{
  "n_layer": 14,
  "d_model": 320,
  "d_mlp": 832,
  "norm": "rmsnorm",
  "rope_base": 10000.0,
  "rope_fraction": 1.0,
  "qk_norm": false,
  "batch_tokens": 65536,
  "z_loss": 0.0001,
  "steps": 5103,
  "dataset": "wikipedia_en"
}
MLP neurons of a small language model. Each row is named by its layer, matrix (down: output weights) and neuron, and shows model dimensions 16-143. Each number is 128 + 24 x the weight over its row's rms, rounded and kept within 0 to 255. A neuron's up and down rows have the sign that makes its largest values positive.
A block is one neuron, or neurons of one layer that tend to fire together. Before each block is what it responds to, as a language model described it from the Wikipedia text at the highest values.

Responds to: Table separator dashes. Dash tokens in Markdown table separator rows (|---|---|---) under header rows, plus occasional mid-word pieces like ust, vi, err.
L3.down253 [100 118 154 132 138 126 155 108 113 107 125 128 133 143 117 118 142 119 157  83 147 116 124 112 153 116 165 118 121 115 152 126 148 163 105 110 102 109 121 120 124 121 158 100 137 149 120 128 123 116 136 125  97  79 157 167 132 152 133 138 138 129 141 143  75 157 105 109 113 119 146 112 140 144 133 121  96  97 106 118 117 171 152 121 126 142 166 145  83 133 100 159 102 108 170 117 105 157 103  97 145 114 102 121  75 122  57 140 127 127 124 114 162 127 114 159 117 135 119  76 136  92 143 130 123 117 135 100]
L3.down262 [100 114 143 119 149 120 115 138 135 129 133 165 139 139 139 143 138 133 158 110 101 133  92 153 130 114  95 134 119 107 141 129 114 191 127 161 132 120 108 124  83 119 179 145 144 130 128 157 162  93 100 113  85 127 119 138 116 131 146 132 141 134 129 129 133 128 143 145 140 142 114 130  77  83 108 123 179 172  98 106 130 131  94 117 129 105 116 100 147 136  87 144 141 140  73 135 116  67 141 132 119 157 135 101 118 130 130 117 113 142 129 152 140 128 138 137 134  99 135 161 128 134 147 146 117  98 102 154]
L3.down598 [162 112 119 115 203 121 119 121 161 127 116 122 159 148 125 117 114 146  83 114  90 147 113 126 115 141 131 128 111 119 145 149 158 132 149 154 123 123 140 146 127 130 118 153 123 172 125 156 161 154 145 159 165 113 112 106 120 134 114 110 139 147 131 134 130 100 167 129 135 122 143 109  99 141 138 129 127 191 121 127 114 116  89 107  90 132 121 130 154 116 126 128 101 112 144 125 172  61 140 139 135 145 105 174  85 141 125 102 117 100  89 145 111 129 178 101 143 141 127 110 107 145 132 118  94 143 125 143]
L3.down638 [159  85 121 110 129  98 173  87 153 112 142 143 132 163 103 110 139 101 118 135 142 150 172 184 146  93 126 129 136 161 159 130 136 111 131 111 120 115 122 185 174  98 172 123 107 155 121 138 159  92 151 122 152 108 138  84 119 143 171 144 104 129 135 113 145 158 128 133 140 105 149  77  48 124 134 125 109 131 153 113 175 123 119 126 147 153 104  88 133 142 105  85 112 137  87 142 123  88 123 127 141 172 123 153 161 135 109 145 137 132 136  94 159 124 144 156 142 138  92 123 123 125 122 137 158 107 114 116]
L3.down661 [156  90 114 130 128 152 150 146 132 127 123 151 118 146 158  69 110 116 122 124  76 156 127 123 103  96 131 106 120 123 149 141 150 125 139 166  97 127 129 137  93 115 142 176 153 139 136 127 135  88 111 162 140 171 140 138 103 147 161 104 146 106 116 111 120 166 100 127 158 160 123 113 108 132 136 113 108 146 135 127  91 130 148 159 175 130 110 143 111 135 150 137 151 151 135 143 101  86  92 139 142 133 107 121 115 151 133 150  83 154  83 149 108 140 161 121  94 129 145 193 151  86 111 160 151 105 119 126]
L3.down665 [121 124 147 123 141 128 132 123 115 106  81 165  82 115  97 123 161  94 111  97  94 137 155 165 150 154 152 143 112 154 132 103 119  96 160 105 137 138 143 142 115 112  90 124 108 140  94 133 119 105 117 128 108 119  88 148  95 148 104 144 153 130 176 150 125 144 131 139 140 112 147 104  95  97  89 133 152 143 121 146 144 159 134  96 139 132 128 115 145 155  56 119  87 168 104 138 151 133 107 118 130 119 145 131 124  58 130 127  90 148 140 175 114  86 172 140 144 192 117  94 159 165 183 120 110 112  95 148]
L3.down803 [146 144 107 158 158 150 122 121 123 142 110 142 154 125 154  93 122 157 155 103 127 157 145 142 141 139  93 114 139 145 142 122 117 140 123 127 103 106 132 140  82 136 150 134 139 136 134 149 176 154 127 116 137 141  76 112 148 131  88 138 137 117 146 113 158 119 155 142 114 107 144 102  55  91 154 117 167 158 138  98 162 159 118 100 141 127 109  97 136 142  73  96 155 109  84 118 117 119 126 153 120 150 155 107 157 106 128 150 105 120 111 137 168 112 125 105 139 115 164 117 154 135 126 129 127 134 119 145]
L3.down814 [124 123 111 115 183 146 130  93 148  57 110  88 124 175 125 119 127 157 157 144  88 125 152 117 130  93 109 164 158 111 165 108  85 114 130 122 121 131 192 124  82 135 159 129 114 136 115 157 159 107 150 148 112 135 103 147 119 121 159 129 176 150 103 159 148 147 161 111 161 145 112 135 139 141 105  98  97 126 114 127 131 163 127 101 210 130 127 111 122 108 107  94 129 167 128 135 127 120 101 120 129 170 133 133 143 133  79 108 134 104 124 113 139 122 166 104 135 141 133 157 148 119  55 126 136 157 161 133]

Responds to: Word-initial prefix fragments. First sub-word piece of a longer word split into tokens, especially pro/Pro, as in pro-ducts, Pro-fessionals, gra-duating, conf-essions, aut-obiography.
L9.down20 [136 109  92 142 156 146 151 163  96 134 158 119 141 137  85 131 127 136 136 175  88 134 112 155 172 149  81 100 123 157 170 100 101  94 131 103 142 132 126 114 103 119 139 141  87 132 149 112 108 179 109 140  95 117 127 130 130 161 146 160 126  92 151 172 142 164 128  89 130 116 131 103 121 121 134 146 122 118 121 106  85 132 140 103 123 137  83 136 142 139 135 143  57 170 132 153 132 127 133 145  91 138 152 124 150 141  97 107 153  91  98 204 187 151 129  89 174  98 127 155 149 123 139 123 149 163 107 128]
L9.down98 [107 139 147 126 130 129 142 140 165  96 110 149 144 118 155 102 187 149 175 129  90 111 126 143 147 110 139  89 147 155 128 133 148 115 126 116 135 132 146 142 124 153 133 151 161 138 134 133 106 150 119 151 130 113 138  91 161 118 103 132 126 164 141  99 131 132 131 115 142 105 111 147  63 137 125 183 126 142 143 160  97 149 116 138 147 163 112 130 104 130 145 134  91 157 149 156 146 111 156  99 151 121 105 166 129 137 154 133 139 152 108 153 168 116 120 147 151 120 161 130 141 136 152 159  93 120 144 163]
L9.down274 [113 105 134 127 102 138 161 122 154  91 164 124 147 103 138 137 141 106 123 100 145 150 131 173  95 121 158 143 167 108  97 123 140 166 115 139 101 109 154 128 155 178 122 101 142 162 133 159 147 130 107  69  99 110 119 173 173 143 136 104 115  95 122 172 109 120 104 130 137 152 122 123 128 164 122 170 100 138 102 145  96 121  98 111 145 145 145 101 137  90 108 136  78 131 111 158  82 101 109 121 109 130  91 110 115 158  86 144 117 109 129 155 147 157 150 137  99  85 133 116 168  87 131 193 129 137 112 114]
L9.down485 [100 118 120 155 158 115 103 126  78 125 144 149 151 141 103 109 110 154 122  99 145 146 108 145 169 131 117 138 113 143 105 107 122 143 152 154 145 125 129 132 131 106 149 136 115 140 167 111 115 114 160  93 202 104  87 104 164 160 103 110 139 105 168 131 127 157 123 143 115 145 137 153 115 157 152 159 166 108  90 153  90  92 134 114 107 147  99  77 177 120 127 118  60 130 107 161 152 118 153 185 132 114 125 201 149 138 174 130  92 154 147 111  99 135 127 108 118 116 122 139 168  70 151 131 109 131 120 129]
L9.down586 [157  98 119 118 107 138 153 143 128 102 139 123 152 175 140  88 138 133 123 120 109 109 131 144 139 102 145 152 127 148 124 123 109 122  87  97 139 153 154 132 109 124 128 108 162 116 124 101 166 137 142  88 179 103  84  91 121 120 129 126 109 146 122  80  95 146  97 165 132  97  99 147 113 152 115 104 145 113 129 155 174 141 135 116 125 139 105 154 103 102 114 155 132 141 139 152 111 130 134 185 124 137 117 124 138  98  99 132 135 134 142 152 161 113 148 108 115 159 131 111  90 146 110 115 100 129 149 131]
L9.down610 [ 74 127  97 129 125  68 169 147 150  95 118 122 140 167 126 119 115 111 158 134 108 117 135 179 141 138 142 115 144 122 117 119 138  83 132  81 123 180 158 112 144 135 141 140 102 127 119 150 115 178 123 140 125 103 114 127 107 135  95 144 133 151 138 128 158 140 155  99 145 130 138 165 104 151 165 117 111 172 109 117 132 101 109 146 105 150  89  92 157  93 110 120 132 119 115 160 125 122 131 142 111 117 144 142 111 101 110 148 127 160 122 104 101 156 159 135 153 119 128 117 104 142 132  94  99 130 109 110]
L9.down639 [132 119 153 122 107  94 121 139 158 103 115 140 143 145 126 144 144 151 139 116 152 121  99 109 139 111 117 129 110 146  95 106 102 104 163 132 154 138  99 135  93 127 147 135  98 103 113 153  82 124 171  89 115 136  76 121 167 110 134 114 124 149 141 144 147  83 122 140 123  97 145 150 143 126 108 133 151  96 139 129 135 136  84 134  73 152 119 106  74 111 149 128  93  97 125 145 122 115 120 127 110  88 146 155 122 136 159 112 113 180 133 110 141 107 131 131 108 126 117 147 136  64 176 103 105 159  78 146]
L9.down792 [179 119 130 122 105 103 103 168 151  90 142 129 161  99 111 114 121 109 112 132 111 151 108 148 109 168 148 114 126  77 167 138  68 172 131 143 161 125 124 119 145 128  89 151 171  94 136 133 154 106 110 144 141 125 130 141 114 128 128 122  93 127 112 146 107 137 164 119  83 101 126  98 109 122 169 157 161 118 119 136 126 131 100 127 109 106 149 104 135 134 119 133 172  68 143 159 134 110 127 115 161 154 174 123 140 107 123 127 150 113 140 126 139 114 153 127 135 132 132 135 129 158 122 137 136 129 113  67]

Responds to: Word-start fragments, esp. "conce". Opening fragment of a word split into pieces, strongest for conce (concern, concentrated, concealed, conceived); also pro, Des, iti, Pre.
L3.down159 [148 106  87 122 134 118 135  75 100 130 146 148 126  98  75  97 103 111 154 114 112 112 125 131 151 109 124 110 166 113 149 121 143 123 103 155 144 108 111 124  67 128 159 144 136 145 131 128 168 139 112 112 109 118 130 189 172 108  95 155 147 159 142 126 112 145 102 134 148 113 133 136 120 129 117  88 155  87  83 117 163  68 149 168 180 115  86 151 161 116  93 119 132 148 112 125 135 126 134 136 108  83 108 122 141 126 136 121 143 120 112  93 135 151 141 106 156 140 107 124  83 103 131 104 119  89 107 101]
L3.down214 [144 166 169 162 150 138 123 152 123 157 161 110 157 135 118 152 115 167 134 131 120  97 129 135 124 107 132  85 144 143 178 100 117 122 122 139 122 159 126 106  73 137 137 161 117 109  91 139 140 115 142 129 124 103  89  94 125 144 119 182 154  94  88 122  99  91 118 133 113 127 129 136 105 115  97 124 157 135  70 198 141 119 113 144 111 141 150  99 135 130 104  73 130 170 103 155 149  88  82 103 119 138 110 139 134 134 176 127 118 120 127  95 141 122 133 157 128 112  87 114  75 103  92 146  86  97 127 127]
L3.down235 [ 94  88 121 122  88 110 147 150  96 111 148  99 120 131 118 132 156 171 138 167 127 122 126 118  94 120 122  88 146 159 142  96 151  78 103 164 138 158 128 132 132 134 144 110 125 110 120  93 111 135 117 167 109 115 114 122 138 135 133 117 185 123 141 144  61 100 134  60 151 123 113 128 182 119 126 108 186 163 121 124 139  82 109  74 170 110 154 173 103 135 116 108 138 119  81 162 118 132 136 169 114 116 132 130 110 154 166 143 170 129 115 115 129 151 123 140 112 110 123 132 124 129 119 162 110 157 163 131]
L3.down285 [121 110 105  92 143  98 163 148  98 147 108 150 132 186 134  93 110 101 120 121 132 122 123 112  93  71 149 134 117  92 131 136  98 164 126 131 120 121 143  97 113 127  94 144 104 125 161 123 117 140 122 110 144 134 154 137 113 158 120 141 145 131 142 131 161  90 152 105 118 151 103  96  70 159 147 116 149 114 133 149 188 147 109  78 134 113 185 160  99 118 117 109  76 138 128 177 187 142 129 111 151 115  75  80 123 149 103  96  97 125  96 158 129 142 114 130 157 150  98 161 114 155 127 126 107 128  80 127]
L3.down305 [143 139 114 163 123 168 137 163 155 149 134  94 107 127  93 104 201 135 110 204 104 156  97 101 121 154 117  87 139 135 106 102 130 159 147 142 131  82 128 127 123 106 105 152 131 141 139 108 131 156 122  91 150 160 158 133 157 154 103  87 146 120 145 103 123 177 106 143 111 135 172 176 116 130 117 116 114 109 125 173 140 135 133 118  82  91 138 145 103  72 135 165  71 145 139 126 124 140 134 113 137 120 124 108 141 139  95 112 137 139  99 145 117 134 101 110 138 103 144 119 110 122 122 126 165 152 160 122]
L3.down558 [167 131 147 152  98  99  72 141 150 191 149 170 100 123 135 166 114 129 123 140 102  79 164 129 106 108 109  87 134 143 125  92 160 131 131 150 155 101 134 140 167 130 169 144 175 149 178 136 184 173 170 121 147 149 117 116 117 140 127 112 140 161 125  97 166 138 114 155 117 129  98 152 155 150 161 102 110 130 142 130 103 126  92 132 159 142 103 125 110 105 107 131 102 136 149 119 100 149 147 144 130 119 154 127 122 133 140 104 153 179 104 175 120 148  87 134 132 116  87 173 108 112 120 103 111 153 135 141]
L3.down597 [130 103 100 122 117 130 100 109  95 157 105 183 108 118 153 120 114 129 166 163 137 134 137 111  79 123  87 151 123 168 118  92 129 155 106 135 102 112  84 104 154 105 121 119  90  89 106 148 114 162 120 146 120 124 174 119 140 127 130 118 143 121 110 124 154 125 128 150 119 154 135 143  96 116 123 108 163 129 119 103 135 122 111  96 136 121 140 191  89 134 160  87 157 140 145 138 140 144 135 142 138  96 121 118 150 139 127 139 108  86 123  89 104 111 104 106 153 130 129 119  58 124 139 136  90 108 164  99]
L3.down633 [118 163 139 118 145 107 106 137 147 146  94 103 145 149 153 139 126 197 133 110 116 100 149  65 156 142 119 147 132 122 151 122 110 153 150 150 141 138 138 115 152 164 165 106 130 105  97 133 131 114 158 128 109 129 127 104 110 161 127 114 137 100 134 108 160 107 115 121  62 127  99 132 111 140 122 164  84 127 141 127 115 130 162 131 137 145 152 119  96 107 115 121 143 140 103 135 153 103 171 110 152 108 115 151 101 126  93 144 166 117 127 184 165 114 140 110 129 110 132 190 128 183 128 176 117 149 157 121]

Responds to: Word-completing subword pieces. Final word pieces that complete a split word, strongest for function words such as neith-er, Eith-er, Betwe-en and Up-on, and weaker for other completions like radiother-ap-y and Short-ly.
L3.down171 [ 75 169 123  91 123 103 154 120  46 128 105 110 133 108 138 119 106 133 100  85 145 149 102 115 180 132  92 109  99 161 150 121 143 121 107 127  79 134 121 148 109 129 174 107 145 112 160 137 118 146 153 110 114 164 163 139 157 128  78 123 109 101 152 127 127 108 121 143 144  94 157  83  96  99 161 147 159 134 114  75 122 137 150 135 118 130  91 140 107 135 129 126 113  96 141  94 100 117 125 142 135 132 109 172  96 102 168 120 132 125 112 130 145 107 153 147 104 136 147 124 174 144 150 108 139  93 146 150]
L3.down174 [132 128 137 154 101 116 137 136 130 102 128 130 161 123 153 124 153 106 135 147 127 120 135 105 135 116 140 113  84 143 165 109 110 111 126 138 116 153 164 118  91 131  96 102 202 125 123 124 120 130 104 117 142 157 130 125 151 158  65 144 182 128 151  89 167  86  90 185 124 127 134 126 176 157 128 115 144 138 114 141 128 136  70 111 115 141 172 107 130  82 181 125 160 133 153 147 125 135 130  91 127 103 117 124 130 113 127 137 100 163 132 166 184 118 141 125  93 115 113 117 133 121 117 157 141 132 118 112]
L3.down442 [ 71 151 122 164 121 139 168 145 162  94 148 162 146 133 152 140 148 162 147 145 111 115 139 123 174 123 120 150 162 162 129  84 138  91 152 102 106 162 115 169 133 148 149 132 115 103 135 110 147 139 146 102  76 129 120 116 111 151 123 150 111 152 129 145 158 147 115 168 122  98 124  99  79 107 139 161 125 101 152 123 133 127 122 165 158 106 136  92 116 107 102 132 106 127 140 141 138 133 156 161  85 109 144 183 113 107 106 141 105 155 119 119 128 137 140 149 111 140  98 122 158  84 130 153 132 130 171 120]
L3.down488 [124 105 107 110 105 144 127 169 121 136  87 119 146 113  83  90 154 157 154 128 139 124 158 139 128 184  98 141 110 145 144 125 132 105 117 127 138 158 173 133 124 110 116 151 137 124 138 166 120 120 124 110 117  87 115 165 152 134 129 162  69  82 139 158 127 129 130 144 109 116 142 118 134 136 168 148 149 142 102 127 112 131 146 154  97 117 139 130 131 159 128 161 133 123 138 156 122  54 157 117 119 124 143 158 145 115 123 111 104 115 163 144 155  91 160  96 125 133  70 108 126  66 141 153 163 123 142 108]
L3.down612 [133  96 133 140 129  97 122 103 130 148 164 103 147 121 137 115 115  99 136 128 164 102 112 130 159  99 156 154 124 111 139  95 126 110 119 113  71 140  97  97 140 153 196 117  95 109 132 133 117 138  90 115 194  89 115 169 111 167 141 105  64 102 144 134 114 111 122 106 111 140 108  73 126 148 141 123 107 157 129 131 105 166 123 110 118 141 117 125 121 117 139 135 132 142 150 126 150 150 116 121 112 118 126 131 124 121 168 134 120 113 143 111  90 121 115 152 104 147 108  75 147 151 111 133 122 175 170 114]
L3.down619 [102 134 142 133 122 157 141 131 154 120 156 112 147 115 158 111  85 119 163 135 127 169 103 130 127 140 120  98 131 160 119 144 119 160 134 133 124 132 131 178  57  85 125 173 108 139 139 140 132 119 104 125 131 163 108 145 117 116 136 100 136 142 122 115 125 136 135 124 124 116 151 128 110 136 112 144  56 144 115 138 123 154 142 141 116 102 107  80  83 117 179 147 158 185 139 133 126 137 134 154  84 131  97 102  97 134 116  83 149 129 154 134 131  95 122 116 117 122  95 125 114 121 124  85 135 119 148 134]
L3.down707 [131  90 149 135 178 181 124 142 115 126 144 120 125 118 174  51 145 148 112 124 137 128 156 132 120 176 137 151 146 148 105 139 128 131 129 110 150 152 122 143 115 151 114  93 112 107  84 120 120 150 149 111 128 154  98 197 103  88  88 142 184 121 117 146  69 152 115 163  89 110 145 118 130 142 123 107 130 125 110 133 103 132 149 119 125 158 145  53 130 104 123 111 154 128 147 157 146 139 115 120 115  95 178 119 118 105 125 101  97 119 158 107 136  78 137 120 118 128 147  90 148 132 126 136 125 146 120 155]
L3.down789 [170 109 113 152 107 147 137 109 154 119 168  74 119 130 146 133 109 103  85 158 126 107 103 119 105 128 123 149 156 121 120 123 148 119 117 125 104 117  89 126 179 127  92 138 128 118 116 162 102 131 136 107 120 111 167 121 130 136 166 160 100 132 114 114 124 116 136 147 167 118 106 116 171  98 152 136 150 100 140 105 128  97  96 132 120 123  91 116 111 149 137 173 120 122 155 135 132 132 123 110 113 125 116  92 124 155 160 120 112 153 131 145 149 137 112 135  98 135 133 135 149 138 113 135 139 114 105 125]

Responds to: Sentence-opening time prepositions. Prepositions and linking words opening a new sentence or clause, mostly time or source markers like From 1999, After, born, from.
L7.down741 [ 94 145 137 107 108 119 140 104 157  99  63 125 103 138 132 145 110 112  99 121 110 132 107 153 114 141 155 123 116 152 125  96 126 153 137  97  92 157 125 150 157 115  94 144 118 130 127 126 134 120 147 105 105  65 101 136 139 133 170 129  98 138 166 149 103 129 119 144  95 101 111 129 108 140 120 169 159 109 134 127 169  94 117 140 130  89 131 147 105 112  50 163  93 100 129 118 133  59 144 128  97 135 136 170 140 134 131 165 119 126 148 151 114  95 131 105 131 149 120 167  79 135 142 137 118 156  94 146]

Responds to: Quantity and degree words. Quantifiers, numbers and degree adjectives or adverbs that open a noun or modifier phrase, such as all, much, strong(ly), close, vast, large, any, little, also word pieces like ier in Earlier.
L9.down43 [147 155 105 119 142 147 139 173 137 111 130 137  65 139 156 126 149  92  95 136 120 136 176 130 130 130 128 110 157 131 109 110 150 158  89 116 107 135 147 118 137 129 142 112 100 147 138 176 134 135 143  71 170 139 118 146 128 153 116 110 124  84 151 100 156 108  81 117 106 102 111 149 108 136 161 150 138 152 123 144 172 127  91 146 135  90 138 178 156  98 121 157 104 144 136 162 108 138 158 151 161 113 107 187 132 117 112 140  91 132  58 105 104 134 132 107 111 123 109 150 111 117 151 145 154 165  96 106]
L9.down126 [126  95 122 112  93 112 136 120 102 146 147 118 156 180 129 131 112 114 119 155 152 134 113 142 128 110 113 145 139 147  93 102 137 120 131 145 109  91 116 139 149 169 130 125  86  79 149  88 119 130 132 156 162 139 137 148 121 136 134 115 193 133 138 132 151  91 104 139 114 164 103 144 146 105 102 147 143 122 113 114 142 123  90 131  98 160 139 107 105 122  77 123 121 123 133 147  97 130 122 126 154 101 119 152  89  37 126 107  89 104 123 145 192 113 145 138 175 155 133 133 125 121 109  99 124 151 131 147]
L9.down165 [ 90 120 112 100 165 144  87 114 143 134 157 132 116 122 141 153 137 128  99 179 115 109 132 134 140 156 133 135 123  96 126 120 143 143 147 115 123 124 122 155 116 126 109 116 104 174 133 147 121 122 132 154 105  95 112  86 121  80 134 113 141 130 120 153 128  79 111 166 156 131 158  95  97 117  91 103 110 154  85 117 125 118 163 145  85 109 122 144  87 126 130 140 141 159 140 135  80 122 125 133 108 101 162  97 128  93 177 148  76 102 152 123 113  90 134 125 162 146 171 127 150 159 121  95 126 139 109 149]
L9.down204 [134 156 125 135 104 121 130 156 104 159 158 121  85 132 123 102 145 104 144 134 150 151 133 134 127 116 131 120 154 109 101 160 144 138 177 142 110 143 134 142 124 131 101 161 149 130 157 108 172 174 126 196 135 145 132 121 132  81 124 138 101 104 164 120 139 115 130 128 133 179 102  99 127 119 133 132 158 114 145 138 143  87 127 159 146 100 129 135 152 106 159 152 155  82 120 135 101 149 173 151 132 113 136 153 181 105 126  93 147 154  98 139 126 119 136 112 137 114 135 130 155 167 108 103 127 120 153  79]
L9.down228 [118 162  96 154 108  90  82 150 141 132 104 113 113 143 128 138 174 149 119  84 135 114 136 137 144 118 133 122 108 138 101 139 143 111 135 150 142 179 136 127 115 126 147 138 164 156 143  83  98 113 141  95 152 102 121  91 144 136  76  80 124 140  80  92 140 132 137 121 139 126 149 129 112 102  87 148 137  90 104 130 121 149 109 120 104 137 116  96 136 109 151  97 109  84 147 123  96 117 168 144 139  68 137 137 120 125  78 134 143 128 130 116  91  82 112 146 115  89 130 172 133 158 135 127  92  84 116 153]
L9.down273 [ 99 111 104 146  82 146 167 127 124 109 154 141 145 154 109 148 145 114 128 113 167 145 101 143 164 154 139 116 113 146 196 128 173 101  94 106 104 145 127 116 125 123 152 129 193 138 130 122  68 149 125 123 125 110 137 144 101 142 175 114 149 120 134 138 110 126 138 147  78 103  98 106 119 115 101 133 138 131  82 182 138 165  95 161 135 134 146 100 173 184  76 116 120 165 109 134 113  98 153  93 111 109 134 117 136 119 119 127  98 105  90 134 106 130 142 116 150 132 119  97 108 142 155 112  95 121 192 135]
L9.down616 [139  87  92 123 103 101 120 130 146 123 140 131 190 121 133 115 109  65 134 140 190 127 143 128  92 124 142 146 121  96 117 133 108 108 166 149 118 149 152 146 165 144 127  76 130  97  74 120 156 100 130 108  93 131 133 114 159 129 119 129 143 148 119 113 113 146 120 146 127 113  96 115 101 147 118 162 177 133 119 127 131  68 159 138 135 129 151 111  94 120 147 137 148  67  98 115 147 127 113  53  99 144 105 104 115 115 114 114 178  96 132 127 103  79 148 117 146 159 173 123 102 148 134 121  79 109 137 141]
L9.down787 [ 87 152 131 153 147 137 169 140 110 111 118 135 127 135 108 126 136 140 130 121 113 129 136  89 148 105  89 149  88 140 195 112 147 123 146 106 123 150 130 138 142 149 141 143 107  89 103 110  95 156 123 112 127 152 139  89 153 125 119 128 138 106 120 146 108 140 115 140  91 109 129 126 108 113  48 177 136 173 151 144 137 106 109 132 109 104 115 176 115  61 110 136 166 131 154 131 142 131 112 109 114 120 121 128 130 153 124 161  96 147 146  99 153 136 136 137 123 101 124 172 110 154 163 157 139 110 109 163]

Responds to: Table separators, word-initial fragments. Dashes and pipes inside markdown table separator rows such as |---|---|, plus first word pieces of split words like el(der), mis(placed), ev(olution).
L7.down292 [168 117 164 130 127 122 133 115 146 210  80 151 149 109 157 141 147 122 116 134 102 125 115 160  89 128 119  98 113 148 130 133 163 145 161 118 125 145  92 150 122 127 137 149 134 121 135 147 170 158 122 152 115 125 147 127 115  95 160 135 134 145 111 153 171 127 149 173 150 156 141  73  94  99 139 100  95 129 141 131 142 154 123 121 144 133 106 107 107 106 209 113 114 162 116 126  86 138 123 134 138 165 127 124 132 109 125 106 124 150 103 100 131 133 124 159 116 111 183  95 174 135 146 123 103 125 150 132]